Weights of a small transformer language model: a variant of Muon for these matrices.
MLP neurons of a small language model. Each row is named by its layer, matrix (down: output weights) and neuron, and shows model dimensions 304-431. Each number is 128 + 32 x the weight over its row's rms, rounded and kept within 0 to 255. A neuron's up and down rows have the sign that makes its largest values positive.
After each neuron's rows, "raises" lists the tokens whose logits its output raises most directly, leaving later layers aside.

L7.down973 [101 176 142 190 134  68 115 135 135 135  83 167  97 123 118 161 130  97 108 151 143 100 113 181 162 146 202  54 120 161  98 118 178 137 146 147 159 123 125 110 150 131 114 107 131  97 117 119 135 126 126  86  87 147  82 177 154 100 175 147  88 147 110  79  60 142  70 129  98 143 123 147 128 132 138 110 136 139  86 106 113 101  91 135 165 141 117 166 155 165 116  89 174 112 104  45 138 124 106 142 139 124 162  95 137 113 120 145 145  71  70 156 128 160 117 114 117  57 177 128 145 135 183 113  63 145 115 154]
raises: " and", " &", "sp", " or", "s,"

L2.down1080 [ 81 101  70 150 165  75 124 167 131 157 143  68 156 155 148 115 105 133 152  92 110 103 152 111 121 181 158 170  60 190 117 104  46 145 200 130 100 134 108 128 127 154 106  83  77 104  23 113 145 171 154 147 158 126 160  89 103 114 174 132 116 146 150 124 115 138 142 192 140 129 169  99 141 164 166 128 126 183 183 120 212 140 138 133 162  47  96  76  66 150 132 181 145 118  89 156 149  91 130 177 162 109 105 130 139 126 176 172 146 181 114  83 141 105  98 189 134 123 189 133 115 184  99  86 109 123 156 155]
raises: " and", " or", " which", " while", " and,"

L2.down472 [124 177 157 176 149 124  84  90  93 126 137 144 105 132 113 137 105 178 145  87 125 105 161 120 127  93 129 147 178 111 131 145 143 134 121 145  64 126 154 117 107  96 114  87 106 104 131 133 165 180 127 123  96 150  76 159 100 116 116 177 171 101 132 100 132 163 131 112 100  75 175 158  99 167 117 119 111 104  88 136 173 134 146 133 116 140  69  95 166 112 123 157 101 130  91 153 131 119 138 123 152 131 107  75  70 151 153 159 134  45  62 140 119 161  93 174 156 143 137 191 153 106  49 166 109 123 133 119]
raises: "ages.", "side", "bon", "age,", "ank"

L7.down781 [123 108 121 142 128 109  93 148 130  89 143 150 109 118 140 119  63  82  85 120 100 126 120 138 110 102 171 125 180 183 132 152 102  84 123 145 113 118  68 132 140 122 119 170 104 166 102 157 155 152 127 152 177 130 194 165 147 170 167  91 133 113 133 103 123 169 128  85 176 142 142 172 103 182  88 193 145 128 149 108 113  81 133  79 163 197 100 131  88 112 151  93  52 168 161 118 171 166 155 118 173 117 177 152 127 110  76  94 164 125 126 108 138  21 108 163 150 142 138 159 186 123 133 126  67 117 100 107]
raises: " improve", " provide", " serve", " produce", " reduce"

L6.down1265 [100 156 168 150 143  91  98  50 148 200 140 149 162  84 150 114 137 122 157 179 102  92 174 124 119 144 164 116 135 123 126  97 149 107 113 167 166 157 115 112 138 197  81 200  90 104 104 123 115  91 113 141 150 120 133 167  82  67  87 173 114 130 130 143 103 126 169 131  86  97 148  87  60 128  96 138  62 119 114 140 128 157 144 211 146 148  89 113 110  82 151  58  98 134 114 107 134 108 167 136 101 101 121 149 115 142 139  85 200 135 106 143 163 119  97 120 149 145 173 134 131  42 141 127 163 138  97 162]
raises: "ies,", "ies:", "isation", "ization", "y,"

L2.down1247 [143 192 105 136 158 113 162 163 121 161 135 146 164 160 165 132 191 129 178 112 145  77 144  62 150 163 157 134 118 131 144 120 137 122 140  95 116  91  88  95 139 102 172 118 118 158 165 142 117 127 163 131 164  97 159 114 151 147 150 152 127  74  77 130 136 104 145 106 100 104 193  84 133  74 104 144 127  99  63  53 150 131 136 172 101 113 128 110 134 155 115 181  66 179 139 175 100  59 152 106 142  74 149  37 130 179 118 109 175 134 146  81 160 160  98 178 162 107  77 129  64 103  90 152 132  39 194 169]
raises: ",", "e", "a", "ian", "an"

L2.down594 [144 106 186 158 146  31 160 159 137 116 112 160 138 164 112 123 142 155 118 138 131 112 183 209 106  98 163 106  89 120 143 171  91 156  89 102 139 186 120 132 106 157 129 157 110 191 104 151 122 124 151 153  76 199 149 174 168 174 201 200 166 148 176 102 129 138 103 176 182 126 118 100 135 121 182 157 131  76  99 153 145 136 100  99 106 103 145 136 129 152 174 157 154  78  92 115 119 116 110 227 134 173  97  39 144 143 130 134 158  68  85 103 101  85 114 136 124 126 122 122  80 127 148 105  90 125 144 159]
raises: " and", " &", "-and", " or", " and,"

L7.down1143 [ 96 160  87 108 129  60 129 142 140 103 109  98 114 107 113 159 134 111 115 111 126 146 164 167  61  91  78 162 145 123 155 206 113 107 159 105  93 142 103 204 109 160 143 134  95 178 154 188 195 112 106 120 122 135 152 120 101 123 130 152 111 138 144 143 115  94 148 109 141 113 105 105 118 169 160 124 133 106 142 151 153 143 135 166 104 109  93 116 121 138 126  99 143 159 178 114 111  77 113 106 102 153 168 104  96 104  89 104  95  97 123 125 133  78  95 142 170  97 166 113 106  78 145 138  89 136 134 124]
raises: " and", " aged", " age", " or", "ic,"

L7.down408 [154 158 128 125  85 111 177 129 156 141 157 150 149 117 100 109 170 114 147 112 112 166 155 183 141  58  97 153 143 128 144  75  92 142  94 167 119 110 126 154 122 158 126 125 118 161 175 143 126 151  85 146 156 186 166 158 108  87 147 133 201 138 119  93 109 120 145 160  85 134 122  98  96  64 161 132 119 140 117 139 144 170 190  75 180 126 105  93  76 156 126  88  85 164 152 131 125 166  84 155 114 130  88  83 134  53 119 138 141 108 103 202  68 133 162 184 129 141 128 129 169 145  71 132 116  94  95 124]
raises: "==Career==", "==Early", "==Background==", "==", "==Education=="

L4.down1064 [117 108 111  94 150 103  96 154 179 156 104 104 135  90 152 133  69 113  81 154 143 145  67  70 158  54 180 105 158 163 140  98 109 181 156 150  98 113 141 169 107 165 145 155  89  90 152 112 148 152 144 151 213 143 123 131 133  98 168 189 162 165 109 129  91 160 137  83 152 180 117 152 177 179 169 140 130 200  91 149 157 136 132 137 156 172 142 123 135  89  99 137 137 167 172  79  70 127 107 115 117  81 128  92 115 144 123 163 106 211 132 133 190  72 169 162 108 137  93 113 134 101 120 160  95 139 143 102]
raises: " provide", " identify", " make", " reach", " produce"